{
  "num_key_value_heads": 1,
  "head_dim": 128,
  "intermediate_size": 1728,
  "hidden_act": "swiglu",
  "norm": "rmsnorm",
  "qk_norm": false,
  "bias": "none",
  "parallel_block": false,
  "init_std_qkv": 0.0145,
  "beta1": 0.9,
  "final_lr_fraction": 0.1,
  "max_seq_len": 1024,
  "train_tokens": 532800000,
  "max_steps": 8130
}
MLP neurons of a small language model. Each row is named by its layer, matrix (gate and up: input weights) and neuron, and shows model dimensions 458-553. Each number is 128 + 32 x the weight over its row's rms, rounded and kept within 0 to 255. A neuron's up and down rows have the sign that makes its largest values positive.
A block is one neuron, or neurons of one layer that tend to fire together. After each block is what it responds to, as a language model described it from the Wikipedia text at the highest values.

L4.gate527 [126 125 127 144 164 153 219 129 167 172  79  69 161  99 168 140 160 102 102 102 168 118 127 154  73 180 131 126 159 142 103 125 126 102  59 104 161 142  93 109 178 165  74 128  87 143 154 155 143 114 147 109  84 114 199 154 110 104  93 103 110 101  98 120 127 103  74 126 134 154 124 106 175 113 118 137 118 169 181 136 100 105 189 137 134  86 105 127 153 184  77 118 147 119 133 150]
L4.up527 [ 91 144 127 116 116  63 121 153 196 138 155 108 110 145 120 149 104 106  66  92 113 145 149  97 111 141  99 158 166 137 130 128 120 156 115  95 135 145  58  93 123 115  98 100 154 103  98 144 144 174 181 139 116  62 136  54  77  88  85 151  87 127 192 138 162 159  86 159 103 126 114 110 115 126 103 146  99 139 157 174 149 104 192  96 140  53 191 200 159 169 130  95  44  96 172 154]
Description: Mid-sentence closing punctuation. Closing quote marks after quoted titles or terms, periods ending mid-sentence abbreviations (et al., U.S., No., Co.), and some closing parentheses or percent signs.

L2.gate41 [ 72 139 128 104 152  75 147 115 145 158 138 155 145 145 130 142 114 121  96 180 148 205  96  95 117 145 178 136 115 131  94  98 139 121 183 149 126 136  83 112  66 128 203 131 138  85 120 183 200 164 149 195 168 146 167 117  71  92  90 144  59  82 129 168 110 120  96  96  83 146  97 198 140 145 133 122 146 113 119 100 115 156 155  87 187 139 120  71 201 130 151 157 173 131 171 100]
L2.up41 [ 64 100 141 171 135  65 125 115 146 146  80 189 158 167 108 185 126  57 162 161  93  95 141 153 153 126 136 159 109 165 179 132 144 113 146 110 103 156 156 113 117 156  86 140 155  96  81 136 139 160 155 143 197 112 142  70  93 197 139 105 144  98 120  92 104  89 141 106  79 109 134 141 182  96 135 116  21 158 134 173  85 119 172 123 156 191 101 129  93 128 124 139 183 144 150 156]
L2.gate323 [132 133 130 170 150 126 134  76 126 148 110 144 122 138 142 175 136 154 124 109  72  55 135 101 131 143 149 122  56 118  95 145  89 116 110  95 107 110 163  92 105  45 109 136 124 130 121 130 190 146  82 167 120 140 141 166 137 133  63 129 139  64 151 131  60  76 186  83 141 153 152 178 166 163 213 140 131 125 180 119 101 122 174 155 141  99  72 130 147 149 157 175 108 161 124  96]
L2.up323 [138 139 143 148 195 162 140 140  95 110 127 167 142 176 156 113 140 144 171 113  90  93  45 147 142 159  90 114 189  96 101 128 191 159  45 142 158 115 161  84 153  90 111  73 110 148 194 146 103 169 170 128 102  84 116 148 118 156 119 148 162 113 212 101 113 118 139 114 139 123 115 150 138 168 143  43 100 103 146 111 189  81 126 193 118 154 144 126 113 132 109 126 125 156 162 140]
L2.gate385 [ 86 180 140 127 155 146 145 134 141 121 114  71 158 133 179 153 203 108 127 165  88  98  58  93 112  88 147  70  46 175  87 204 126  56 112 112  80 121 101  65 118 105 157 147 200  91 103 153 182  96 138 112  97  88 160 177 184 110 113 106 126 133 118 113 136 132 118 132 121 161 166  97  95 145  89 102  93 194 102  96 199 110  95  92 174 114 132 135  75 155  91  68 129 119  71 101]
L2.up385 [121 139 102 136  99 127 122 170 164 156  94  99 183 137 134 151  69 128 140 226 148 101 104 149 118  83 125  97 134 141 126 120 106  73 110 177 160 142 167 173 119 135 118  99 112 116 153 204 103 115 140 145 164 152 135 142 136  84  84 127 172  69 159 129 125 167  62 148 125 130 123 121 126 102 104  66  99 130  58 177 166 124 110 132  78 159 131  82 182  78  92  35 112 134 134 106]
L2.gate406 [153 159 122 133 119 239 162 135 115 192 125 153 115 167 133  81  91 121 105  71 125 137 127  95 157 122  82 153  90 164 147 112 123 150 141 128 111  85  98 128 158 138 184 126 179 136 134 109 141  89 134 121 101 119 164 155 139  73 135  98 124  89 133 123 136 174 122 114 160 116 132 101  92 129  97  52 110  86 190 167 119 105 138  93 105 125  88  84 167 112 136 152 147 134  97 175]
L2.up406 [104 114 142 179 149 118  85 166 142  78 112 136 190 122 101  88 116 186 123 165  86 120  87 109  93 128 126 125 145 134 148  95  70 114 104 178  65  90 232 140  80 110  81 139 134 109 145  94 136 192  62  84 158  99 178  71 142 169 109 176  78 112 177 161 119 137 103 134 111 131 143 175 131 167 147 111  95 160 134 179 159 105 134 123 129 172 158 164 108  89 120  89  70  92 118  68]
L2.gate445 [114  99 104  96 113  73  82 119 127 131 103 167 143 139 214 137 148 154 126 149 121 106 153  74 121 124 129 134 109 113 140 113 181  95 174  87 170 170  99 137 114 141 160 126 169 153 117 152 131  85 127 171 143 100 115 161 160 142 133 148 132 133 122 119 104 139 146 178 218 140 136 125 148 177 100 109 152 123 160 125 100 167 182  76 140 103 174 154 165 140 166 105 171 126 117 130]
L2.up445 [126 172 167 103 117  87 116  39 105 134 153 158 107 110 105 185 106 106 141 167 104 133  74 148  89  55  89 137  80 138  90 105 184 101 124 112 141 119 131 156 133 204 166 106 146 116 126 140 155 130 169 129  97 109  90 151 125 173 130 109 126 145 121 121 121  86 117  71 165 222 110 104  92 120 106 127 153 149  88 108 107 158 138 132  42 138 141 134 125 113 108 102 141 103 174 148]
L2.gate636 [119 177 150 175 173 110 133  65 100 159 142 172  76 186  87 122 143 135 121 105 149 148  95 153 117 139 117 114 146 172 150  84 136 136  92 178 136 112  52 163  82 142 106 140 145 125 124 110 108 158 178 150 123 165 111 164 149  92 105 117 134 112  61 156 124 176 150 183 180 198 113 162 109 142  27 100 126  86 117 179 105 176 109 137 128 121 150 136 109 124 181  89 127  92 141 129]
L2.up636 [114 162 144 142 124  98 120 143  61 115 169 159  60  68 149 192 147 163 136 108  83 131  47 134 119  43 103 199  78 158 143 140 101 160 138 108 177 168  89 103 120  98 122 150 132  75 167 104 124  99 126 137 128 131  98 141  66 115 170 132 143 132 145 121 112 117 207 136 148 117 152 160 105 137 203 130 145 142 114 128 117 122 148 185  93  87 144 103 146 141 196 140 143 191 127 143]
L2.gate1070 [126 154  97 150 169 130 132  96 148  79  91 117 160 175 152 110 135  94 136 109 186  92 106  78 161 109  83 105 160  94 145 116 130 166 107  98 116 157 128  63  87  89 191 127 174 121 147 107 147 142 151 164 119 113 223 129 116 132 127 135 147 154 164 133 104 105 168 142 168 112 119  97 112 144 147 103 157  97 117 140 114 148 133 119 105 168 139 145 144 121 128  78 125 160 186 115]
L2.up1070 [120 110 142 136 175  65 174 113 127 169 111 152  75  63 142 151 153 120  96 176 126 146 118 121  94 140 107  91 109 109  87 125 169 167 130 163 153 136 117 123 117 163 138 116 159 142 164 123 111 123 187 100  85 117 116  80 148 106 111  93  63 151 130 145 136 112 120 105 184 137  82 125 130  82 118 108 171  55 172  87 104 186 133 163 129  83 134  75 157 191 146 106 178 175 160 136]
L2.gate1364 [135 141 109 151 157 144 127  92 140 125 149 195  61 149 136 172 116 137 136 142  96 128 130 130 122 171  75 123  83 149 148  95 173 186 170 136  83 172 123 114  99 109  76 103 141 146  70 135 127 144 184  99 132 107 132 166 146 121 156 203 121 100 136 208  97 114 146 109 185  75 116 125 120 103 108 105 142 118 110 124  75 186  82  94 133 123 100 139 144 115  92 132 101 120 202 141]
L2.up1364 [150 148 109 100  98 129  83  88 135 111 139  75 157 146 148 175 101 141 135 160  58 149 121 110 128 120 109  58 104 160 140 103 119 148 131 138 171 130  88 128 148   0 191 123 142 144 101 165  99 143 130 106  70  98 177 126 108 170 131 146 194 114 119 150 104 152 101  84 148 113 107  92  85 104 139 129 154 116 102 117  42 105 103 145 106 112  85 168 118 121 157 143 115  99  91 166]
Description: League table column separators. Pipe separators in sports league standings tables, especially the one after the losses count that leads into goals for, e.g. "| 3 | 3 | 44"; weaker on scattered prose words.

L2.gate149 [114 124 161  99 169  83 114 124  74 136 126 106 152 109  85 129 135 137  77 119 142 102 143 135 137 106 191 113  67 127 121 134 204 133 105 144 135 127  87 181 219 149  90 127 116 117 194 108  81 156 161  82 185 108 171 133 151 134 140 160  98  91 122 184 138 128  56 111 181 137 122 114 171 148 134 160 184 118 186 130 172 139 138 129 135 118  94 129 133 142 129  93  97 151  97 101]
L2.up149 [165 112 115 151 100 156 124 166 128 104 149  74 134 143 128 142  90 168 154  80 148 121 163 123 102  90 165  94 100 108 134 183 143 105 131 114 134  95 143 122 152 109 131 116  93 183 103 129 154 144 117 124 127 132 117 135 174 144  91 108 120  90 115 144 126 176 137 148 147 139 133 146 155 129 147  98 106 149  87  58 125  88 119 100 120 113  81 118  83 135 134  36 106 196  96 102]
L2.gate555 [138 173 175 116 120 100  87 150  77 114 181 138 113 127  97 141  75 111 160 152  94 178 128 138 166  67 135 103 183 144 139 115  99  89 124 153 163 123 150  67 156  94  95  71 106 106 140 103 144 156 154 102 167 154 117  78 118  93 175 110 131 168 210 146 121 179 127 101 138 116 122 125 185  94 102 103 113 153 112 150 151 120  96 148 117 101 159 140 141 115 112 141 148 124 175 118]
L2.up555 [146 175 158 116 162 122  85 124  61 133 208 144 143  74 114 127  80 112 183 144 110 106 130 177 140  64 153  96 130 120 116  91 104 113 120 150 127 102 140  99 158 105 104  86  66  86 134  80 102 113 174  88 142 155 191 114 112 128 184 108 163 158 195 138 125 169 149 117 166  80 142 130 158  75 103  93  79 108 125 154 158 119  88 139 126 100 130  98 109 109 103  85 159 109 148  94]
L2.gate808 [154 118  98 127 146 117 179 161 108 101 108 114 106 143 145 134 171  75 109 127  75 141 111  97 134  82  66 162 147  65 110 162 137 106 111 131 154 158  92 104 217 115 121 101 105 140 124 173 177 113 172 136 102 115 103  94 150 106 153 140 129 139 106  91 109 150 138 147 127 173 106 139 127 208  96  87 158 130 120 131 156 113 121  78 165 119  96 114 141 125 153 176  77 146 111 130]
L2.up808 [148 191 130  97 108 164 149  80 130  56 138 119 105 167 122 103 122 147 126  89 186 176 102 114 151 114 163  98 187 134  96 148 154 125 139 107 126 107 127  71  84 132 129 163 130 149  94 125 146 185 113 115 112  97 155 130 118  61  99  97  90  88 122 126 142 144 163 155 190 157 175 109 157 221 147 132 135 149 123 164 112 174 158 107 138 139 146  69 147  86 158 164 159 122 101 125]
L2.gate842 [126 116 157  87  98 110 114 100 164 139 146 163 130 137 124 129 125 165 156 113 167 167 100  83 104  74 104 152 123  82 178 129  92 143  96  97 148 164  84 117 142 155 163  82 120 148  80 115  95 118  98 129  68 161  57 117  89  75  54  87  75  92 131 149 131 128 106 142 114 138 123 222 141 182 151 125  84 126 130  80 146 164 176  98 134 217 125  54 161 163 119 101 141 111 127 151]
L2.up842 [ 40 117 148 105 121  78 162 117 126  87 121 153 103 148 133 145 123 166  83 149 110 148 107  94 115  98 114 150 156 157 124 111 128 178  94 133 176  99 173 153 188 174 133  69  80 158 125 134 143 152 102 110 112 146  68 115 128 106 115 106  89 146 146 134 141 144  75 125 161  73 114 139 160 166 104  87 154 136 140  80 186 163 215 133  92 147 166  82 139 113 166  60 156 132  75 145]
L2.gate854 [114 137 101  77 208 165 104 150 110 155 104 172 169 199  75 132 145 131 152 113 144 129 134 138 124 164 121 113 143 147 152 104  90 135 128 116 110  92 188  90 163 146  89  91 103 133 174  81 130 161 164 121 110  68  64 156 159 134 103 126 121 145 175 121 108 147  95 116 177 171 174 145 173 202 126 166 179 130  85 138  97 173  70 122 102 146 180 164 103 150 115 130 116  43 169 161]
L2.up854 [146 116 168 141  77 145 127 153 209 143  88 144  78 151 148 123 126 126 111 155  81 114  94  99 199 161 128 121 145 113  99 109 136 155 144 131 135 169 122 132  81 166  98 117 106 170 106 162 184 117 186 145 156 124 122 143 144 104 134 124 101 145 128 134 119 147 134 125 106 111 169  98 202 104 156 122 179 109 113 163 113  96 108  80 132  93 127  82 117 143 149 164 149 177 132 143]
L2.gate1481 [155 126 156 119 133 114 190 116 109  97  80 150 160 188 155 180 179 162  82 131 147 131  38 126 138  86  89  91 155 122 113 136 165  87  98 110 128 127  95 113 151 140 131 137 104 148 155 127 144 115 202 131 214 132 128 137 221 115 148 155 123 180 118  85 155 151  94 150  73 109 149  57 143 133  58 109 139 138 141 151 190 134  90 101 164 120 148  68 137 101 135  99 173  80 122 119]
L2.up1481 [165 130 187 153 175 160 147 166 129 127 103  99 189 138 163 187 120 141  84 158 166  76 155 109 132 118 147  83 169 144 102 188 104 120 154 144 145 129 148 136 112 157 134 158  95 163  93 117 107 118 160  92 161 115  76 127 182  90 108 169 153 114 137 116 144 145 177 147  89 107 172 117 138 116 100  84 138 129  97 118 147  93 113 176 118 160 148  93 168 103 127 138 122 101  97 152]
L2.gate1540 [112 189 144 111 132 125 111 133 120 111 104 118 104 190 125  66 121  92 140 182  96 196 203  78 109 117 149 112 134 102 142 110 134  87 135 108 123  91 177  86  94 111 153 142 148 130 159 108 188  88 142 138 115 173 119  56 175 109  65  75  91 134 131 177 161 185 134 137 130 124 149 115 150 129 123 142 197 159 124 114 129 145 181 125 115 134 152 132 151 119 131  92 107 150  89 204]
L2.up1540 [ 76 153 115 108 137 122 159 113 109 140 160  83 109 209 130  93 114 164 115 110  83 126 151  93 140 126 141 130 162 125 128  81 174 161 108  81 192  89 123  78 118 105 136 133 140 124 141 119 113  66 133 151  77 158 117 126 147 141 110  81 165 117 165 176  97 192 175  85 111 135 146 138 158 136 136  51 115 142 168  75 107 124  85 132 150 156 168  65 196 124 131 140 128 146 100 107]
L2.gate1554 [ 90 116 105 135 171 113 113 133 146 152 155  99 131 135 196 137 124  98  94  91 106 121 131  65 134 119  58 137  89 120  75 149 147 183 141 129 104 204 126 102 173 120  93 152 146 132  68 142 175 100 141 163 163 122 101 137 118  96 109 153 149 136 139 140 189 140 135 160 131 139 166 194  91  94 118 106 132 137 196 131 134 154 185  90 126 154  75 134 233 111  89 136 141 158 155 107]
L2.up1554 [150 135 127 143 155 103  84  93 116 171 104 145 105 143 126  78  91 118 146  62  98 116 130 166 101 116 138  45 146 126 112 130 172 140 106 131 115  93 114 100 168 169 120 121 155 158  82 118 134  99 126 143 181  96 164 154  78 109 132 167 110  54 115  73 114 111 173 134 106  71 117 192 134 119 120 102 146 137 143 131 124 133 153 137 115 149 146 127  84  87 114  89 135  59 114 113]
Description: First-person pronoun in quotes. First-person I (and You, Me) inside quoted speech or song titles, e.g. "Here I Am", "Baby, I Believe"; weaker on clause-initial As, While, For.

L3.gate109 [133 154 127 162 135 134 188  81 103 134 167 136 182  96 127 155 102 100 121 121 148 129  88  94 123 143  61 123 106 127 119 144 137 146 116 113 123 112 114 171  88  86 106 124  85 116 133 165 158 113 129 135  89  82 136 128 134 138 125 132  80 117 105 204 149 192  99 188 191 164 131 145 135 108 124 110 125 152 119 183 112 160 123 104 186  99 130 104 107 109 120 123  55 129 115 167]
L3.up109 [153 121  86 139 124 156  86 141 124 145 115 135 121 159 122  77  74 157 177 171 147  74  90 129 125 147 174 104  99 115 152 132 113 136 123 188 114 124 180 116 138 127 152  76 146  86 118 103 126 123 169 130  74  94 149 108 109 128 106 142 168 141  93 174 122 175  51 169 100 105 133 126 143 136 178 106  96 122 103 137 120  89 144 144 181 135 142 109 118 118 172 113 164 131 142 137]
L3.gate165 [120 126  74 156 115 178 223  45 100 190 148  64 129 177 186 112 168 132  81 142 109 174 126 104  51  48 113 101 123 150 151  75 148 103 151  98 100 138 195 134  74 149 127 173 159  64 178 102  98  91 106 133  94  97 150 113  99 175  95 150 140 112 138 107 111  75 158 140 145  34 163  76 145 173 106 133 127 122 109  79  89 158 139 126 157 130 112  87 160 142 137 122  91 141  90 126]
L3.up165 [134 146  94  87 124  73  90  86 115  87  79  94 115  95 165 159 130 136 187 153 110 149 163 107  91  60 142  86 113 158  83  79 123 129  88 101 139 102 175  90  97 149  94 154  60 106 138  49 125  91 127 114  44 203 125 161 181 120 117 201 169 164 174  59  95 151 167 155 150 126  95 129 129 141 153 132 184 133 142  86  68 194 117 126 149  90 158 109 165 156 126  62 148 111  82 129]
L3.gate254 [104 121 142 168 116 137 165  80 114 132 163 167 188 142 157 132 160  81 117 139 111  93 104 153  83  80 176 100 103  81  88  89 187 142 161  97 130 154 172 146 123  92  68 135 120 152 172 112 193 130 167 155 104 116 191 157 132 111 124 132 162 120 109  79  98 105 196 194 150 122 136  78 122  77 123 117 191 214 156 105 129 125  97 114 117 180  98 130 133 152 145 192 120 166 136 155]
L3.up254 [138 155 135 163 138  81 149  96 111 102 135 126  94 221 163 126 138 138 133 103 149 126 111 160 119 133 151 118 133 158 151 111 202  80  85 122 152 115 129 133  97 140  90 179 125  64 158 158 142 158 134 135 114 102 118 109 113 147 163  88 129 131 166 130 144 154 110 164 126 134 127 116 133 120 121  80 125 180 135 133 105  88 105  81 135 123 143 169 113 124 176 127  63 110  84 183]
L3.gate302 [116 167 161 149 117 137 124 158  85 180 110 136  80 160 146  62 138 166 142 178 108 178 117 121 130  59 141  81 110 115 134 145  98 182 111 163 105 111 121 104 144 143  85 129 100  39 183  91 119 166 131 102 148  94  76 163 146 163 178 112 132 156 120 139  97 139 130 155 189 165 145 153  93 194 117 112 135 127 136  89  55  96 133  88 150 102 147 138  88 141 158 118 125 177 145 134]
L3.up302 [160 144 113 174 107 155 129 102 164 112 145 106  87 166 149 160 180 114 100 132 189 137  74 131 153 100 137 176 155 147 186 126 140  43 131 110 109 133 117 175 126 101 147 132  94 107 158 131 112  90 171  97 149 170  93 174 164  69 102 118 124 132 102 130 102  84 156 141 112 103 151  92 128  71 176 130 143 142  93 106 141 131 103 144 118 124 168 118 163 121 146 104 131 159 132 102]
L3.gate307 [109 172  85  88 127 154  97 133 177 138  81 143 143 181 139 135 136 123 162  55 119 128 143  94 145 151 127 153  89 180 126  66 154 131 134 133  98 160 113 124 126  55 132  78 151 117 119 131 132 141 148 175 151 147 131 127 157 104 137 114 158 131 105  70 161 180 165 145 169 115 162 110  71 137 115   9 132 167 138 128 128 119 162  95 141 124 107 177 119 114 119 140  77  84  97 113]
L3.up307 [145 125 137 156  65 133 103 167 134 118 134 128  42  89 112  73  87 165 162 176 120 142  94 124 116 100 103 129  53 108  93 104 102 120 123 179  88 102 156 122 123 145 103 130 156 116 127 168 129  72 126  51 154 159  99  50 142 119 144 170 177 126 147 123 180 127  95 143 101 166 126 128  96 118 175 131 150 137 155 147 165 156 131 143 137 135 101  67 135 136 147 147 161 145 106 164]
L3.gate336 [132 147  39 126  97 114 135 142 101 190 158 172 143 156 124 176 104 155 129 103 111 119 156  85 101 100 124  87  98 150 147 111 138 151 132 176 149 133 124 146  93 119 118 142  82 170  85 148 136  98 161 117  84 115  90  97 122 113 123 152 121  98 133  94  91 162 180 117 137 166 100 136 106 138  80  90 176 118 131 130  89 209 155 123  97 165  67 130 132 153 100 131 120 163 127 139]
L3.up336 [124 144  90 114 119 102 135  98 159 184 129 148  73  47 104 144 120 135 126 161  63 130 143 146 169  96 118 109 135 148  94  94 144 154  82 158 139 133 134 140 155 150 121 104 168 108 144 103 102 167 152 160 122 182 135 120 112 135 117 103 159  63  91  64 109 162 136 110 152 148 167 103  41 132 121 188 127 105 135 116  62 156 113 163  77 167 109  91  87 180 135 107 159 152 105 208]
L3.gate372 [178 130  64 172 114 165 107 111 129 116 147  85 163 142 107 136 105 138 123 188 155  72 154 153 189 112 116 105 181 118 128 114 113 130 109 150 168 168 188 142 115 103 111 109 109 158 160 104 151 159 118 113 125 114 102 143 168 183 174 133 132 131 186 119 156 115 107 122 135 161 124 156 112 144 167 115  95 172 131 120 118 140 129 152 152  43 101  88 171  86 128  28 181  90 134 139]
L3.up372 [128 115 133 143 128 129 137 128 149 133 200 171 174 122  80 176 149 191 122 210  96  78 133 122 125 157  70 137  87 125 123 133 182 161 115 132  86 161 152 100 113 163 134 164 163 168  88 127 154 106  83  65 175  82  87 107 101  98 117 136 116 166 121 134 120  94 179 103  92 182 160 125 147 143 126 167 140 154 164  78  94 140 152 157 149 185 121 138 120 195 155  65 117 190 129 138]
L3.gate391 [153  93 107 164 139 158 128 110 150 125 155  84 160 134 204 102 157  84 139 126  84 126 147  97 137 142  91  86 103 126 145 105 165 172 137 151 128  99 157 181 163 143 117  79 129 144 166 147  80 140 126 129 105 184 154 103 149 111 116 115 104 173 102 156 132 158 128 153 141 113 194 106 149 161 166 139 196 135 138 142  80 113 116 117 133 101  95 139 128 103 117 130 113 118  83 130]
L3.up391 [133 107  77 162 122  60 138 125 103 131 150 107 131 168  98 166 115 123  93 135 106  77 110 115  95 109 129  74 159 172 106 103 123 154 123 113 133 139 159 150 151  83 144 143 119  75 112 125 145 165 124 115 124 163 109 104 162 140  92 128 122 112 103 164 117 109  87 161 154 106 141 114 193 193  92 164 126 160 115 114 114 178 198  96 138 152 150 123 131 166 174 108 117 133 110 164]
Description: Stats table column separators. Pipe or semicolon separators after a number in sports league or player stats tables, before the goals or points columns (e.g. "3 | 44"); also "in" before a place name or year.

L3.gate177 [145   3 149 126  50 153 103 155  87 129 146  74 160 134 102 133 158 144 110  98 120 176 140 144 154 147 150 152 159 119 152 128 127  94 139 112 132 116 112  80 133 157 152  66 171 110 170 126 222 102  83 175 194  77 145 107 158 136 123 118 123  67 130 103 107 122 110 124  95 125  87  80 145 162 112 133 147 124 161 113  96  69 156 161  83 173 159 153 130 133 150 109 112 165 153 117]
L3.up177 [111  95  95 146 203 186 152 114 108 125 163 139 131 121 186 114 129 110 147  46 118 118 173 140  92 130 117 152 156 110 179 131  61 113 176  82 114 112 150  95 108  79 161 173 152 135  86 102 150 116 107 158 106  92 125  63 157 127  51 111  62 115 163 160 110  78 156  99 181 124  94 193 127 168  91 159 114  77 123 105 124  88 116 131 205 133 129 121 125  93 126  87  96 178  81 132]
L3.gate220 [147  99  98 148  94 140 166  74 109 167 107 124  73 182 140 114 132 102 109  69 151  65 131 103 137 103 101 130  87 152 138 169 136 105 152  97 147 111 138  83 147 132 120 122 121 153 148 186 169  60 178 162 126  66 134 136 193 134 103  78 156 121 133 167 117 171 132 121  91 172 135 125 136 180  65  83 128 160 184 115  90 156  97  67  77 149  92 116 177 128 106 119  85 121 112 141]
L3.up220 [139 166 126 118 172 126 157  95  94  99 112 190 113  82 151 177  91  90 105 158 140 103  96 132 144 165  76 178 130 122  82  71 104 125 110 119 206 147 108 147  97 126 116 101 116 160 149 111 128  77 117 105 152 180 137 120 155 136  90 124 112 122 143  86  78 144 187 134 115  69  84  85 232 100 151 116 145  94 123 141 158 112 110  42 141 108 137  71 140 124 151  94 162 111  66 113]
L3.gate305 [117 141 124 143 121 135 163 157 128 129  83 172  64 106 185 139 117 105 119 108  85 112 140 109 110 104 151  72 200 118  97 170 139 172 129  74 103  92  94 106 156 123  93 159  82 132  78  80 145 156 106  96 155 104 144 115 142  94 123 126 147 158 189 163  94 136 149  69 125 111 132 161 158 145 108  87  73 137 107 142 135  99 118 104  78  96 132 189 138  90 123  59  73 130 120  69]
L3.up305 [ 98 125 158 108 146 143 175 111 125 124 116 125 174  75 108 157  95 153 132 113  84 138  91 112  90 125 140  92  88 204 113 134 137 148 109 131 119 146 130 109 109 152 128 122 158 113 124 100 171  60 112 104 108 156 127 130 113  89  73 106 126 142 185 120 107 151 162 102  75  82 104 177 138 177 125 103 126 130  90 100 144 164 189  84 112 161  88 114 172 101  79 106 111 114 135 117]
L3.gate395 [169 159 102  86  94 123 138 170 138  50 134 139 117 161 111 121 117 123 116 110 170  98 136 123  86  89 119 142 124 131 149 108 136 149 204  68  99 133 108 193 113 149 189 175  92 124 128 159 134 110 126 124 123 123 127  86 170  99  67 142  98 195 104 160 118 116 148 168 111  69  86 138 127 154 116 141 105 188  85 133 116 178  99 120 132 126 180  96 150  94 102 105 106  75 153  82]
L3.up395 [195 108 152  64 179  80 146 172 162 119 186  82 120 144  99 119 113 171  88 162 123  58 117 168 145 134 118 159 170  98 164 124 181 118 123  66 134 132 112 171 131 125 209 128 136 151 170 168 133 105 185 158 132  97 126 132 155  71 154 133 142  99  38 136 136 118  92 193  83 111 112 132 106 118  85  78  96 134  93  89 109 160  90 166 128 181 156 125 134  71 126 125 126 124 117 103]
L3.gate401 [139  62  93 120  85 163 104 166  88  98 102 115 118 145 146  95 100 126 117 153 120 156 109 116 131 102 125  92 104 111 127 106 130 135  82  63 120  97 117 107  60 109 128 130 170 174 156 112 201 123 148 135 102 112 163 146  88 135 123 179 106 141 164 127 157 146 114 147 120 143 143 125  72 158 127 110  75 150  85 143 155 136 155  96 111 112 147 189 112 164 104  52  90 133 130 124]
L3.up401 [112  62  94  82 146 110 152 159 109 109 133 121  99 182 177  99 107  90 160  95 151 170 159  96 172  92 167 217 108 102 206 122 134 103 151  79 157 155 151 128 147 177 118 128 105 178 187 106 169 161 160 136 149 131 120  96  79 122  96 123 144 149 142 193 111 112 115 102 142 126  95 103 128  99 169  92 145 151 115 140 114 135 123 129 136  94 101  73 102 175  95 174 147 176 158  45]
L3.gate674 [122 126 110 146 145  82 132 101 117  94  78 154 133 157 128 133 129  49 124 115 103 109  84  97  85 161  81  77 135 129 159 136  83 121 136 102 116 126 122 145 120 144 120  83 172 182 118 130 139  78 101 120 136 130 105  75 173 122 105 117 113 179 135 200 117  94  71  98  47 160  85 175 102 127 115  85  95 128 149 183  86 180 123  78 163 140 204 138 163  86 190 126 116 169 115 150]
L3.up674 [103 133  75 115 145 170  66  75 112  87 163 167 209 181 141 163  94 109 101 122  90 128 191 109 122 119 135 151 173 144 138 131 107 146  97 151  92 120 190 128 171 114 104 129  89 103  85 130 141 137 158 100 142 140 146 195 128  97 132  99 165 146 127 109 142  72 114 104  91 120 194 110 145 150  64 150 169 157 130 171 113 111 109 170 184 213 124 122 155 137 115  72 124 131  95 138]
L3.gate1306 [128  82 167 127 124 122 150 108 149 143  64  73 172 155 150 161 124 146 114  96 111  77 132 104 117 133  95 156 132 148 145 163 144  83 130  87 155 165 146 145 116 145 111 161 124 126 122 184 129 131 142 147 185  63 122 128  71 128 139 148 163 103  83 168 117 131 127 125 138 131 106 136 131 168 135 207 143 138 107 133 114 130 174  93 102 107 122 114  78 197 151 132 131 129  90 173]
L3.up1306 [ 86 123 159 150 107 136 152 142  98 190 128 142 170  96 150 151 150 110 134 101  49  93 100  88 101 124 133 177 114 151 144 127 133 164  96  58 149 160  92 119 165  81  83 159 164 137 131 145 168 138 185  98 155  84  24 114 115 107  86 159 148 106 126 157 131  98  96  88 134 145  92 169 177 144  46 156 113 146 138 168 138 100  98 133 150  97 111 170 104 196 118 128 152 156 156 175]
L3.gate1336 [104 127 131  93  97  95 176 121 152  94 147 113  69 139 108  42  62 147 149 132 141  69 112 134 100 167  92  81 151 112 109 107 130 109 139 104 120  72 150 112 117 104 115 151 165 102 117  77  95 118 108 176 156 124 163 131 139 150 139 179 167 154 153 104 129 147 156 105  96 125 164 103 124 146 141 129 100 168  97  83 112  89 127  82  88 131 146 183 107 147 151  80 142 122  87  83]
L3.up1336 [174  98 149 167 169 155 145 150 140 110 112 107 154 139 177  98 140 114 145 176 156 153 131 160 164 102 122 115 138 146 117  98 186  79 100  76 136 165 131 145  94 159 165 126 148 138 115 100 148 158 125  90  97 126 158 128 115  95 139 127 165  81 146 123  91 143 118 127 162 121 140 129 113 168 157 100 135 210 123  60 123 165 166  97 107 107  60 109 156  85  53  62 104  92 110 131]
Description: Words inside quoted titles. Words inside song and film titles (My, Is, You, Me, of), closing quotes or parentheses ending a title or note, and well in "as well as".

L4.gate1414 [ 98 122 111 172  89 109 130  74 155  92 118 116 133 149 176 134 182  98 117 174 163 119  98  99 139 140 109 156 160 104 148 128 141 128 133 162  82 187 204 127  58 134 107 126  70 142 193 128 190 158 153 110 138 152 170 138 123 160 153  70 155 155 160 116 146 161 118 162 136 122 117 130 150 191 138 155 189 183 120 185 111  94 133 143 141  38  46 106 113 136 119 121 138 137 102 139]
L4.up1414 [127 120 137 108 114 158 109  97  98 143 138 147 136 158 180 131 173  83 103 144 164  94 143 149 132 126 168 101 143 155 155  77 131 108 165 142 157 220 145 137 124  76 116  99  92 116 117 100  70  62 129 131 170 175  74 202 155 121 100 189 203 138 170 114 118 167  75 144  79 142 137 144  96  92 203 135 135 138  89 149 149 185 128 104 112  98  88 139 144  44 113 155 146 133 125 102]
Description: Mid-row table cell separators. Pipe or semicolon separators deep inside numeric table rows, mostly sports stats and standings, e.g. 14 | 1 | 1 | 4, or Total: 78; 11; 7; 1;.